From a checkpoint of a small transformer trained on Wikipedia.
Size: width 512, 4 heads of 128, 32.9M parameters.
MLP neurons of a small language model. Each row is named by its layer, matrix (up: input weights; down: output weights) and neuron, and shows model dimensions 176-303. Each number is 500 + 40 x the weight over its row's rms, rounded and kept within 0 to 999. Numbers have three digits each.
After each neuron's rows, "fires on" lists the tokens most often at its 100 highest values on Wikipedia text that the model never trained on. A number after a token or word is its count.

L5.up520:514537446494439508500589482490507446556573553557490509366410503508464472560490555467518478521543520477492557477536500519574539498508459536451496478518438472525542455432466518521508475483564496474481488510515547485446468594382448519444526531453402547470509470479504497492429524431526500495473499535447542469480456529475449512559536595513475466533515503550518460508567481455478495505549
L5.down520:516482488505409501471497470531474503480558527436480498469456424531491462487449533534493505528397494522508435505530425544537547519526551498489560423531497489514516429558499637456502519571497519510470523439511462551531531483457439450508560514529491514501480478498518449416464549510524540519522448465560524451532474546456441483623501490521501381505536470519435450534431545524536460481504
fires on: " G" 30, " g" 22, "G" 14, " Ag" 7

L4.up1178:539529462411518609429461515513492532531479515563453504495520504539486462533458505433471520503459544576450483618454504454571542492453595504495518459497500485471488425492487518463451611505541512508437549554527488535507507469509483475509516538534419521459545526423484519578463496490473477510512504509492527462472609521492488510514524470512553571548518528519474514563487489471556499509439
L4.down1178:508497490493524510462494476554482516445497561491503491530490544525419527534482405517444569402454542561523503516594491588480514491452496542541495503517471488483519488513511473485509553492538580545492493445565464514552512513439460524506576538486509517542469526484449493521500525512445569543497505430445461504500525497528468504513559492450529655530542477479463561483501499457518437497449
fires on: "," 39, " when" 26, " years" 8, " while" 4

L4.up181:529402512494523531486542535524444423443538516518493473505483440495618490501495413525535557480465487508436561537529449534494508561509484430488487494477519517509471497430549561479415517462522484532516504496462494509495443512497507473531490509512514477436469453480449566532502488590495426495495541518443530485386543480473522442551464480467524636525516453456506439465564489510458432555474
L4.down181:434480569456491517442546461483506471478498482530537485453532483475445571494505574523509555513532544536518435512510496514519500456422420504537494523545514487524571465518506550512497517420527469503551466500513467465589502504498583511604506557527585472605418503517474522500551486508556536558409435457501524430471518607463507452501467412459486457531558542426509486423465524518513507513570
fires on: "E" 23, "U" 11, " O" 11, " A" 10, "A" 7, " E" 7

L4.up432:575476439507483517516494531467471511448498482463540531502475486545471544534528458512489453513536475463499543586468492476523346500497524510491543439553559437481560545498538564490519595441552539554556475468490538545521544551468526465494471474512464497567397508578480484505561515529482547461528522477508498486548468493487481494537503495497502510556411522459408533501497518512525479449452
L4.down432:531461577554552541459461513483502461500494493554520511517490451524488531463535501558460492459524536498486522503449472472487473506473551419537403493586480530533502498541498489590507517438455480464418436499475504502523507522522547528627578519453434500497510496507505534468507508523544508499466482505563521506480516445556495497494498439487479536473548487488504535461550480449517604459504
fires on: " |" 62, " to" 7, " from" 4, "-" 4, "===" 4

L5.up1365:509523555483521572502555503480551465488496470495418544482503451463483435474587536475602442537515450562494549481557486447530507440532548464542533472509537496515531396533569459489561546550435437522570460469514574516518479437511511503505445614556463436503513519486527487554476474520525537560494489503589545480501472478486465554500475507509477521508515477486510466501520498531456511439524
L5.down1365:484468437513465464540406473488504524458543488510564419497471567522540516442435482515426510439509536457531498580474544517440618455466505525542535566469487454427550538507485458585463493484531455495537551507462553471478516527487413544486587541501524493492519516554433444534562520455530489404551419490456450486461551481538512487381506568481573648506447582394486502510518478515510461563494
fires on: " and" 44, " of" 11, " in" 4, " the" 4

L5.up252:593500505526540470468518525489521542486548519461443461520472544506556465524472486475430487508489473530487554466489521418469559484502479442459521397540526505569470497539528523509490547505540520552440551540560520486435519472473465475468490523504502509454438467533435491496520537531480468517544487507533542468515509508558468445469505632464503443509501492548528497527512523544536473504538
L5.down252:522489516517546546522553577584445486521476480482568526535470542513516487519453469427505493518498509463503540511537481487475530549475526580494466519440515476563520479491504527498528426430564539507593458517504554498527485503451590506449520435418437422583525551496492474554547518459475597498555464483515477496497504493454493436477476492501529483507496453494528510521514543538559530456468
fires on: " |" 39, " served" 6, " serving" 5, " by" 4, ":" 4

L5.up61:494501558484499520501479507474493463513465453525520517496530473478484510472456455491493548492472510552485532558566411443532514465517515546565414566505498483453529452405443479539480498506412463508556527497463431487475523546484526477483507498502546539541454544551496440545542501523594505495509432452490505415510523496444507503503465514496502548439513447472477521477487516578526432437540
L5.down61:488467511505469475525465489522497514440549438509425489546495465416494535495577527524548490465442452509491535483506521514497566491556499453518579595547575567483463496463462466487490487530411525538512565569491536467508573565493506521561529429461460499477492517505444495455511466541561473442476451509491436506501550495544489528535483485488516451530451370457442463439485529504568470477455
fires on: "M" 26, "V" 23, " V" 13, " v" 10, "v" 6

L5.up720:527478433511468554523438489529484507469539411495524504434507500540509483494559517493454488514515524479518434555535441552464437545514447495518435449468565478473475529435499512477508477512456512520501478467464504485521486550470536499598529538446523508526489448507560521531504486552486501488549488536403478474509496528517527473507486527532573537524490523504475557477503496433508520471482
L5.down720:471467510448467441488490546509520467573497464498504493489447402480464491463467468533535473517538454468472575458502525475465484537483600569535476516516507527469555539497479539567546517522520492456526481501527498509592427495485580484543545560550508571527522514556513522518441529457498465467614512520527518464459543494504427499492469466512454487520479526429503489475475480468510494497497
fires on: " L" 39, " " 24, " not" 9, " more" 4

L5.up1501:486490462493483434541438489473561526503551434525476502568477486462567538510525441498457523523513468485485509490504550520568459499510466511537544444531470483527483512414505437535458536472520430506503460495519480551533530484484450509480519425503472542508478489528494570476541448545479430440445467489461525533459468534499493467527508491499521482490556572489467490465605542496524475537472
L5.down1501:448477483522500467482500480581518446559513510470493542543523484482502473522457518505474549553559417500529510507511531494531489499489568522589446493499476586459469465457574480557444482485506549576473503528507525530536493492453549460496508495521540582427554426461512496461456443508452585469520410497529434436527515432458518535489464520571510545489540536536512544477519435511496514534441
fires on: " as" 22, " As" 10, " first" 8, "As" 6, " First" 5

L5.up493:482426480529442528477448566499475462575458489536560458442540549458507513485505503457520488541499446523485484537453524486508464498515509540493435462581512435480451484466468473453542524491496525528516500527495548487502493554482515411583513476516458537576527536501420492451521471555622507480450495465444542496425524518474583524488527523479459551511520481503572463430504532532503487501520
L5.down493:482463586544541504459500471511518511504492545489454495463485484475469486538497449550495474512415472498515472484535562520473454605480467469519470465567544497466456498425440535531542536547521471493549517426405502474470406476535502431548561492506499504490469534490530545479550440509487465512505443558490459518412526459557535440507515501479552429533489358587485455485516502510560534512427
fires on: " B" 52, " R" 11, " K" 8, " I" 7, " C" 6, " Y" 4

L4.up237:554448394467508494476606486464422456572447561521510452518487539509522551421567460512503519485555463512527419450445497514462555491442535560473502509477483506480479517520480526438510521561463466617526555455494537573444539532528545445517486468405554474470459449504484431514461556523471485499521450456518528477560455482494453531524481575499516534503550537517569488531536439523416529529519
L4.down237:455519482503488485521520471529526475592547514498504467450431512506518562537520486542506419551511427594558520486568534458479474474499453499550467479537486561449534501540455473494444460479541451510471547501463502455537521584521450486467536506448543486477465497519485527486546599553452485505540558521544514584486490503478503538554502489460572469614504476545571555487495572455548506457469
fires on: "g" 26, "k" 15, "d" 5, " television" 5, " media" 4, "ig" 4

L5.up315:450521519487464515499536543467487500564473504551438495548511579466520512477487440343488506543510445463467538439487450523570526504545468560451386473610488472467512599486484467460535479510448531499466518510455562505504455530484524469566524551419463505517453450518524502524519493538461508478474569522491616457540493447493533464488539537523573408531425496459562534512544490528522573583515
L5.down315:586528515501443511488478499516527484538544474574437451458469553510538483567459480487485456538471511550517516556511503566454430489555490504441441454453425494459532504567507605499468515499507417577512508491510472532551550463467561450516501489424402474442517472444501465450553502490538484509526582475500509470453493511479577525477535434445552386449559527449480521481500554536470506503532
fires on: " p" 16, " g" 15, " P" 7, " f" 6, " \"" 6, " G" 6

L4.up1275:498520598485427508533550521460528499497442489494505482515457496457456469533535524459602486537470504486553496493539494514493434506444486499512524488512555494510507458490536547421488511556531513558498498540540509457417509460500477541427468529550524483450567533476493442546460488524510467548506526451506489486534457518478396530530425484548467437470508462570467498539465529574442570451463
L4.down1275:498507390480563497477476541555490507538528501503518475518501554527579478441490485465428527513579483572518501538486470492478498432528506524515470487488435476483453492460484424571523516519455492428501522511386553524527528493522458491584550505460485557550486474481421517459526451471512522437457414542497473433482538511513509478458534523470508477510477616417545540487516447447529478551510
fires on: " and" 38, " in" 13, " as" 6

L4.up150:485485492485503501441524502495507505455511462526544512450556506446541522493511446485465508480534447485515536537559391467548554441499439479478502476489555472509517506478507493556434455626570484495600493533500567552539518491468460448512523563499537564511453459472455493543475569539480446477493524465512528498495483561468541483442563480494536541518521488453534508402503491493456474453463
L4.down150:471489484541480511419455501553538463542606543459497481538526459493481476513452423398514577546481445570476433419493470453469597514500496496498486438532489475558448543530448471459470492434586525534488464515466513454437454399520502493474531530509550488531530439488522542527486474470497492508515565510524570481474536629525518446470476448483494425555508477472514474483559525503549497503481
fires on: "S" 24, " S" 18, " more" 11, " most" 7, " s" 4, " gra" 4

L5.up528:493526495546539467481486518488534473523559451468483536473444466525494518537526543500539438537488537529521503555531506581469548416591526468431392517487476431452491463435505481543448500485581503479544546479544547435510512508583501437537524553471473491451462498476460474503486527529453481488531464439551565462467427569533525479531499512521513546578427479480543544396477512439541533465512
L5.down528:466502453499486569423492491511557517531544467539469539527538524498493499557444539512464509495466537600512519453516474517526499458520521492437486537523412512508534527490528556572518411529508519485495503497440537497513466507546490425489522529547497451467450545547482488475547559460499436482474494501431507460476463548446492506508486485506546450492495471518548605487586555480514559450557
fires on: "S" 45, "-s" 6, "ios" 5

L5.up863:555479435519513513572460547550507517495473490536459521512483520532492435604482478608504469490498554429398525457547503487588506526535504486523529518521561563527489546501462447567502477480444498520575529458544503469508525505458482481487542520420466527493565496451526414443441493441501502509544454567561505471604478459448533493513492513490477518506543457472523497451527488550458458528464
L5.down863:560499472515519519568502412521528510536450540470446494517494544532431465499536561540520508526524459531513552474521499523554521613472465472472532578549500469486550500503481480460497552546532451511504523449531571499496497483491505457484593527515562507523457465500482527506506466508365535549535508416548484455553502483525504468426436487530532490490518477591522504478542480583536435561464
fires on: "S" 24, " as" 17, "s" 9, " had" 9, " As" 7, " has" 5

L5.up1026:489467509477474574499452521472455532544493486523507512569454473469496523537566501486515446485505446523488469514495462481459445488423486478464479480484528574444464450492482509459583492538520506543546477520472490478526515458492611537506452488517455523513501524492502516533470562528467556454519497527485507453504434507547508477596533477487476447536485515555505414562533494484446442529516
L5.down1026:546512449479531463543549484527434586548549447464534544474555455451485507462503534447489493470475596542453514446481524476526407496460484466497408484546428489520551521460589530575488494446505495529491493553515469499603508473469473488571487481503465463503453529508475539512455466425512444483534514489487545491508499465507476490447452537537560442503484615486451504505510493496495545468515
fires on: " was" 28, " is" 25, " (" 16, " be" 5, " became" 4, " not" 4

L5.up98:465488479470468504484535515483499528450499483546466509517516546519499427462516441494501532490466518472509465446423430535519499523544527540435500542497522453407529482510466530438515545483443529473560530492474503505494517492512605516519527485438575474508548521482527500469417452494444569450480500542505466485466455511462495538468452417534487431558555554452509541543533513492491476518471
L5.down98:488434544491486501499517586519512522486539516396564547463492493572501527498501499455451455494509443550479560491475470455564506479503470499509467518468540575505480494532549521485489508447529519478544479465464554391503478506546522442508455567551513511554514494560526472387516547528507520574522533513461477515473531578513474519578522519532538490495510468546519407486498517492435513511542
fires on: " the" 16, "i" 11, " that" 10, "ri" 6, " I" 6, " who" 6

L4.up1437:564475521495535560503464580444489599499548539540585499457517449512471478494516541477491500544464490482558482551507494539549460546512467529536563533578458442453522590480491396489495453508484465486487529448450528481504525415507464501561497479472454463453469509523435457506508460520530504508549527520473511516404472513497532573535590489509437437484526492464485526536510508450504502530491
L4.down1437:454514487445504500570501553546541536511543511455498513477439485424540530497451439561519531610471493515444478526540475455548498538553547508515474422562431459451527477569538501500471539484485532459518510538589501449439492473528497500501495526450533463496497469503480485491507555524521523516456504434565495481444472498541469530456413497558488521537499473553553491455482518483513454531478
fires on: "," 45, "f" 13, " f" 9, "F" 6, " Award" 5, " Awards" 4

L5.up1401:468498495527462445527414481508569518477416535443583490448461558542572524554570521449547445527502538487463492512471550574476526504440457486444510465493460450513462537533500482518595453501525516498511517523486496478496512481469444520495505508519512481470550482450474564507504468510517504487465497468477502517523498456448438522509486540517514452505467475503404477552521474576458469480477
L5.down1401:575532479543474532487482515495462468501466484485485501516488508483557542465488527542530480507503498536486528554579493513474502431532521452453488465462603469519457481540556504547552470479509528522523546463511452529472471475441492518508504497469548477502459520472547538487578501485477506487505556451544495556505552533473478493529443449491497486475481492456454495496549533531533552440527
fires on: "N" 29, " n" 17, "u" 5, "vo" 4, " den" 4, " N" 4

L5.up1305:577487510511474442546489533530489523499508543497544462526492554489459560563461487489467481542487474515523543455512495513492507455588528500485533470521574445452480459493430490459506498442434550504511466540582457541520455552503545430521538540496487495488583507528478502556559522471522443460479438452469550528512507440518527511560498555523502518527440522497513516495528492545560526516505
L5.down1305:459490524527486496522546538464538514542475452510467537494542545567546402541506517505496495505512473521536507584498564531502478525563534532495610507547472459489524494494514461483494536591528527529542496540524509512565467547421469507489516516474482465439476520559439462451523525458504470507523451504461532459431505494506481565506551474484506502525472554429527460417572464497511461485468
fires on: " b" 22, " f" 13, "-" 7, " w" 4, " F" 4

L4.up604:451546542513488519503518526482454470466495497463556511479471470502449498574501483415554501455528558506512538457396480420503503493509468425415474499515528475499543538476504509501540540415572516459461367500486521571497546480527488498441426477600533472519541560521494462478539449490540475541423432497558516516497482478516493479577527471515462481559555437492477464503526492451457498526510
L4.down604:477435494490451477549456475504505557467525434528501518489473510487497460477529481428484484427504474517545407445505534508567549426437514529571567497498472504442565510539514444518499494535480453478535481466543502455491500476572437512515515556509537503403522513456474524564476468532495558506548485448543568421403587464519465499425468489477526566485491451461469459502562483536472489497559
fires on: " of" 25, " and" 22, "." 15, " for" 6, " &" 6

L4.up1211:465467569506470480470532501502477493405446524550526511455583443521472505481520498459519455523511519526445472508447492454464459432489497462487482426480501531524547546535457463466520427451617447429492476489534458516510574507468534481500507501469558481506548485544453507549510504486466514476417466481493551499533488497491518488561435415507497464507541522575435432518505523532476456485458
L4.down1211:554502546478485496487444509392475500520501486438494567582518561505443528533514511450451621560529498502451527525503463550469501517532507524481433505511500517505502478556505453579511467541470505425483481551496499515547438459493444499456495481564565526458476573427497498505518461458500466493528560497464472596477457512465504562539533524457556382520464528513568554508475466548529523515576
fires on: "R" 19, " for" 12, " Party" 11, " well" 7, " For" 7, " of" 6

L5.up579:516533524444473490474481499443503472488535528472604575487528511466455433473513506490517554481478584532515456495402452491422481543498578502472526469480506521521412501514474519446509515503527443491507418510519483428481507453503477551503471496482530504512504453496537517485521439473469548545401542499514518496542494435468523561579461479463521601516474460478423484471566448522497536542524
L5.down579:486500519525478494517515515525498522487510491487473440501501455480496569508489493484448433545502440513515495519521543513520545480479526504537527514506525485461464491477578534514523465527469525461497502495483512534480530504477519508491483511470522463534464513542480493494488505522502464480565496508463448489470548517489499497449478532564463999438521518501525472491447509433532519474488
fires on: "," 31, ";" 30, " |" 18, " while" 4

L5.up489:517565506547580483540470590470525441486550501532535493560440434466493454511452505470559568469499445486558558515517499510503545463559447489438528539565458481437560484496530493468555544443476472470461655484508498454466531449535476502532469503541433493507465516519495497531534430524491489513571485500496508526508481466532518514392477548515449508524468484503515564476478499526463473523471
L5.down489:521516538445505436543482555491486494499504539528523518553441511581494492486462501540523493483560465522530565481576466511418498432545562550497475553523463471476469539517454531511508540484512505526522547518442502526500583428548498540566506445531467481512487547513456458438569491530480474523559526469499509520497508561482456586451463448476464477487539494448523631412474522454495501472458
fires on: "M" 26, " Am" 14, " am" 13, " Em" 5, " em" 5, "im" 5

L4.up408:505429487490513515572512443565551470553450560515568379515431526400497538554470524424459495557541518505497482513493509511484491498581472518499582480519509438432480506489450444561490520479458531513469499452473474516515487518553558509452482503510443441485556440509516487486514462530532463438510499539467439493489461534516524498553503518482542492514521432476520528487594512541505479530467
L4.down408:503503504502449440485445567473592530521496550523558464507470492481382502550574581492500578458536510501484495519493475506498498583506512568510543506498488498459521511475562477446507491520544482522554458488525504498453517559538528486471560511507500549510539542454433494475539558497491473558495544492480483492492549502464488516607494508459458486429627478543488476523469530435459525552461
fires on: " F" 40, " B" 7, " go" 6, " f" 6, " County" 5

L5.up1231:495562503480501438452468492560458518500496479495474453521513470523520607455545518444529490561494530531519485481419511483539523471486454467507489451530526517377500534473479470506498508549437528477540528531590428432547555541428465533518511533445474437481511476531558537599502462558483514415461465508427586510558474526531496500496478492457521505531490500489503540567519527470489482521406
L5.down1231:402471486499520506469491456511470481460506509466510458436525501515521477558563536520503564507426584493545551424458452486463434540451478507411478446516524523485530544460488483525446497541473512566555465497513441444484511488480555449494524434450478496506504505527484546458568434453515566450458584507482517516511576496528452532509502492617479582463448523507459445527457512485427516480458
fires on: "200" 16, "201" 15, " for" 7, " when" 6, " v" 5, " was" 5

L4.up569:533484469502468506474559526470470433528518480495466545509508463440454510442524543422490490554463470530470520405451505488538536505529465485492499486490423539552448550540566539500522533431495541566487513477546503491387481456400556483547488545558518452430551538474473529474490446493424440473471447521519541501526482501485513440487462476451432516509540504539549495485499454421577522475519
L4.down569:554473475523403520471507460553458535444594563521522518386411516417477496485551567535480516457471494558544498543445506503476522563509555495488509489515499557453486492480509508458488532446497443460536560477447473451486488464497448424479472554515518570539480506466537452525497475512497493538499507513499475512483502523543557532479453518555583531520544514494572499481495526464513484550501
fires on: "," 29, " and" 14, " of" 14, " the" 5, "be" 4

L4.up1320:546557473501545481541492558536554586459519520465449466520475538451522511513546525529422525542502520505474503522506462499466521502483504488507552546434381400529451497413461490520579430419529496553507452484574501497532518466489452464360504561498539540465517536486479530519482482521584487473541442506399513513476514504483555465518509478509488489560451494493541499428540476452489498504494
L4.down1320:489540520477497479530490464523518529565484491476501478506586533537532494588469507469465482550485529470532429495444479489489504542527442512525415523481497548469519411468469486504551467481500521443484483500511618520515517472514465501461511469470449540499516571495488520558512489483481528488545511560513512420486480507383494480475523511452472416558481557513487534426491572496555577502488
fires on: " Second" 11, "194" 11, " first" 8, " First" 8, "st" 7, " sw" 5

L5.up913:517474461524445449531574438455515473521513589497491577484476500491487533534442500550547570538526484514524490515503537494446501550555499457493476510505577476484448507525478486517537484539461531494475462519499508468511553577420484533458525559453524511476467515506548471561500463463509558445497509482552464523520488475470435555524509549419493564498557518540513478479553527501476506495357
L5.down913:506464499456446488504543463562520504485496473503493502452484551540554511517530512529455515483476568519490492495521426544603525551493412542482495556522433491541468474587467436508476521476501456513551532489441431541535550530500463440538498528500522487463514460500506478473586537479464570466472468457461448384443528448538561486539483457478519485530461521488483452463523503546476478486476
fires on: "201" 19, "200" 12, " Be" 6, "^{" 5, "199" 5, " Ros" 4

L4.up703:437523439510485504542399538516496544536406510584472456462503545486508473513501545512506512497411581500470557554458452555454492480556433509536523476576499593447520520521542540538489558499487520523460547459462557483542517476521501520506514449547521418528553521510432523555536416547532507418475458529496472517551517526487570527459482507487530559506498498471437518458494513549482514558410
L4.down703:517442498415400490467541503441527551503564506491518483537505471444516481496508508516506497458496553470530488505475549469449505552539489581460479524544519536509523506518472568492490492446473511579525521497546448543497474497484532475507535472443429503454464496566497482510549513475431540455538570510457471543442455524538508535500444487491498480446469499549472468524470566528482508482474
fires on: " C" 81

L5.up278:464502444495533423479539540483555441544497474456476462471508515582471473544533469471499530473492444478520525611533471450513528422549511500595535538515539497409516493557468489549520452463388533550478465524480500452552485500507477446507480556496493464500511567524480538499506462510519477440564454502533529528560515544503424471507466495485409544526514503566450524483491576499563496473439
L5.down278:497512489506509498507512478491514400518508421554471490473503518554490544526536407498564466509415455526568528523492475485460556462531505518524488638464451511477538501575443519574469462431453621524501485466496485533475509480528534475488498532451478405445536467559504492488509492566576520491558436553500509548468555551513446544536533457481548454498490471468458561508432545526555505459527
fires on: " V" 27, " Am" 17, " v" 14, " Vel" 8, " am" 5, "V" 4

L4.up1511:515455562459415475526510550480541553518518515526589500483519476524518521538524519475476459501476492534423566448536485503567503483502434509523463471511494567539525495519514482519493591511441441514490479463453539535482603494441460511510480549499470516447490508463497540483480526547438489514547477498465536500441458537466563427508518429534436521493537484519471463490528526503480524497512
L4.down1511:532482464495523455521477526462523564478492535536487469470517497555552429496507491520515531480536440486505500470445490567465436454450620477507554472417421455463478463501497510444510514511494501563519494477494496479503460558531488453495531449470490475532474512481538534474534501470569407505466455531521488509526481476461487510462459506485519438467491435502511506485459527478560477540478
fires on: "," 49, "u" 7, " of" 4

L5.up494:471481538488502547575539498486538530549503502501482535523526530526474484510493552501463458520519472506494495515536505482602536525492538512457500472474464437484516596436462526549474474525450502473543477504545550465528471483502582504507453539522527459523597596569520505553474539567490484581503430431524549433501467512512501506518519405508572568492508421491546488462526566546469502481515
L5.down494:544436504529471478473475442452487463542573520518545540520496485460553518602467510494434535474457495505512503470487427491521532538518507461510461530475524505469517494544573492499412567461515449487467534504504566452425447526434494419476533487589462493447533594478441486494422493486556485529444516454450581473512526521514461427560442475507550488509573457426502543444551421499528544506519
fires on: "S" 39, "W" 19, " S" 13, "-s" 4

L4.up493:500537503512479514501455451469545474486464466492451499495522416526464472486545476473463479481564447512507514572584479439535416456518538473505467558483512451485410480551409426524518499478505492518419432599521433464507500581512507477429455482482454473497484448451506584491515457514511477476502513463526471558474463453502578498458464542512544536456513480569507439467557543509498460562456
L4.down493:472554503473468494523468504509557542503443464555509377476539513498564486473529519437476519559509504546507505449476504500451507500456442536424527429535505518468540518489397430514469486586541487470500494556536578529546488554470487551532532476503501535527468396602476531499459454440520503556496461556501491501516494488551540487567467584530456568575539557521459452504524516552465473497453
fires on: " " 93, " that" 5

L5.up647:482476533546489537501504455446463541506469524408559402553550416489530447533558543526519484481480450542484454526566510478540501516568448490488579545473528454511485491455505524516494550517443459472486524544533491458506528504478485460525523432499502451475527475535493520530468510496514445502529524464537484447480512467523512514487456578530513563535586498517395456497529514509512445507491
L5.down647:504506479582465533524503438543539513419506586481448497546529485412533476495499514397474489537506432542502464498515564552525493519489537481523552482516512496473575478476468423505463498481456535522481486494487465546513487482522553522445485526522493561513482556475549573541538512460522517551545550479531513484543549502458473565466450473450451428534533605541428508534543433471499496466493
fires on: " the" 33, " |" 28, " where" 5, " would" 5, " " 4

L4.up566:462525489543553386507499478444482467471476431507504486485381591556524531546565487501550458588564551527475521496468533504400537455494429513559467453532509469512488545499544436503507539499497473489624558474476469526471453556488550475514484516538537483421498495506521519485522583495453593498517525513472482537537514479512502503457479518456533520528436531490510503475511512472468481448499
L4.down566:532528534524427515514450556535478523601496452577549533473483572581419449524493491486465524521515545480522393524467536504517504497421420470544501461483500524511477532516503504501423590551491521519479537552475497520438527540504531459496467473490540481388502483500523533555488567505505486478554538460547475531564489467451452506515567496398471501518508414494484493519486496434512453500518
fires on: " M" 43, "r" 5, "im" 4

L5.up16:494511482530475506506510558507526554575483419476445427508546456476520507573523483461576521499489562480501476429482543506453489524487487411472500490563489510461490534572490496431488497473507443483476485464481561482515514528532503546509555535453496496546567494512519565522520479521480575396482485463487586515470446483538486426463463454530537500531564550455506491547620547517534531527453
L5.down16:491491490491484469471485487419489528508470432565506486505554472539486537453533601518490453547493520450466529513524539483519523496488509487491499644511447471510525469493533570402533516508571532479508531453518484577584545459501560613524530483429444480545535570452496511500559494457550548422470514535506525513480483488528556447513553507395514432498496401507488491544469498505521483472504
fires on: " Z" 20, " F" 19, " j" 13, " f" 13, " P" 6

L4.up1096:503513562495450492576477478528509505506526374487603495490514496502565511578551600556455520465512469536431530561510465450588520511505580500548533438415444529545518506438506507416462559478496558539584587513522531524523522563474499505439486551490522506443450536481488431472552500473486560526516527553482435495553443499506495454421552473490430493507488531529525504541557491507508537471468
L4.down1096:532455511533534458543508484583444547539584465524461549490423472545479494485529519467524513516492503548465525547511454537487543436521435485368520473517479439483471499503442446528487515548476514453500499601485572480482554485490526491558469475515520504460587524526519526568471441478484432430462525524508450472532477516445486519570465519524517491492441489505457495482514554411568482479475
fires on: ";" 35, " (" 10, ";\n" 6, "," 4, "ically" 4

L5.up1351:482495513373514465462547478518457461462497521459550446432406485535525449501482475502512585528584504499461532452528433529464498558369513480527509487489549474502495531481538579522502513458466464533545403524507447524570523488549523456521495422525504503480501569540495504532545491524500442477461464485496533558452537499459488490455522473531522550494465449453456482464508459521515486449478
L5.down1351:469583547491513442434557524488558417470459428491557494506463483564497510524540502533536569538512539510465537436491517493402554453464446491537468488479473479537540486524539500597514471448504470477529482534515521508505540501466553495594504511514541478533492528490478554503490477553489487502484526470545522435517516493404481504575517413507467489578540400463453414542490562585524459451467
fires on: " War" 22, "U" 9, " U" 9, " war" 9, "A" 7

L4.up1291:479470521452459505497531558523487598513470491485533491503519449484555490542530456489424519522574465506509425544456488493430484563507502503460523503400545521587512517532511576542415529464444468568449541473548509545426541535537426502504529466492485457495540474501540527552483567508526498472552455532562435433451548522523525464466584576489527577497462472572533517532493545551497549418431
L4.down1291:535493478465515477476518451543507531489459470427536557503520563580513493509471530514443497472421475506500505525551548440579502554506479432554489467591456534570576541476489432549573515432493559435509453480486428456517570488550513518522458575486570470528480416465469528456571530511493452539501520488461482488530484484529513501522467505434542467469589561502485567429505506526506432460478
fires on: " from" 39, "," 17, " (" 5, " P" 5

L5.up127:514486473510555514559547606474525492437444421505477501482445544477538542448560503534503534492505492484486496470501480434540476528509516568462500470458418528539469569460529498425457460516483498493479459467609509442505594513524508571488471525428477470466505464465502537445478503527473447504525501416462494443597475484485490486515483489473482528496465536500501475495445501488489476517526
L5.down127:532552543534522520544513432581496577445449450509545517517549493494500517446561509502559515570498590508488479492520465458490584446540509453494479479528512390537519435375506490507546498501528545481521492492463472483476541520431497414478523492516584499503530489539509520538452508513579552532522461400468438495486398419527453448470469506510554555541553440527488540488510578493489493514539
fires on: " and" 32, " has" 12, " later" 5, " &" 5, " had" 4

L5.up676:539528512409478572462451481522561579521540457544497416469443540469483491519533473473524580532490478482451514499497496455461550481515510485459489517538579519510501513515541479461537472440588490509573514499407511457493558498512418484442494552537464505472576465579435582472501476502458465508479516443476517474514487502524543555469491518551466572498495524502514511437538530428496549499506
L5.down676:442466480519506476441519503470538497505446547463503517493509494480438515541517476503500532523508452451624522487518513560525465487485495537471524485527536507481539554517499550511497534459528462506446466525542485574519543555395522516564506460446517481494458521429486520558461504561447485496539503491456545529410492513473520531491498540411485775469538442463508537498507539506501537483460
fires on: " and" 49, " or" 9, "." 8, "," 5, " as" 5

L4.up1269:496535487414438587407572513503481511584488502432481523485486468507473502469458480546497529505521530491488473563493486434541551472521535474549546531506446457467397551526510458517481489515455503545485544481468449443500458444512425509505506417524516489468511489503471532584542447465518497535449519458495555477543550484506464619532561431543430499534558481476436487459542487552418518474524
L4.down1269:490545470455534517449521504480511557533499476483525551518478468487487511497542467499487532459515450484515517587481512444482468568466561514474443591482520504475512478582502495523468543550574465455491407467497525527560515471500518522465505579537506470478515554497528391513484510488536597512453457455478518524485489460552474539510546496475460583424482432469464490485541477523517582506438
fires on: " and" 33, " or" 11, "." 7, " Pal" 6, "en" 5

L4.up595:468557430512521560485537503487427450472442469534411538402482539437507485467540539494521422552431544399534526490498429532491527494491545487490455451523461492425485511522539471457500463475503485458489421491488471381447502540489539532537449476456513523514492450491480554460471468534491503517505422526546557481508532484533500481459537418483491489499477508529390544465546496473424480522543
L4.down595:461503488467496496494483527481509502441503448442549505537428490516516476477597546417567453404490487541443517573577522425529509449497611543514549563468552538478569557549585547467510499478532489463518476538523523467548567534530499534540464526486497435495514470482456465523500546507528561511522525497565477514461467553455503506527466447521497442480507460540560547479432586493456513501499
fires on: " and" 20, " well" 18, " l" 13, " al" 7, "." 4, " bl" 4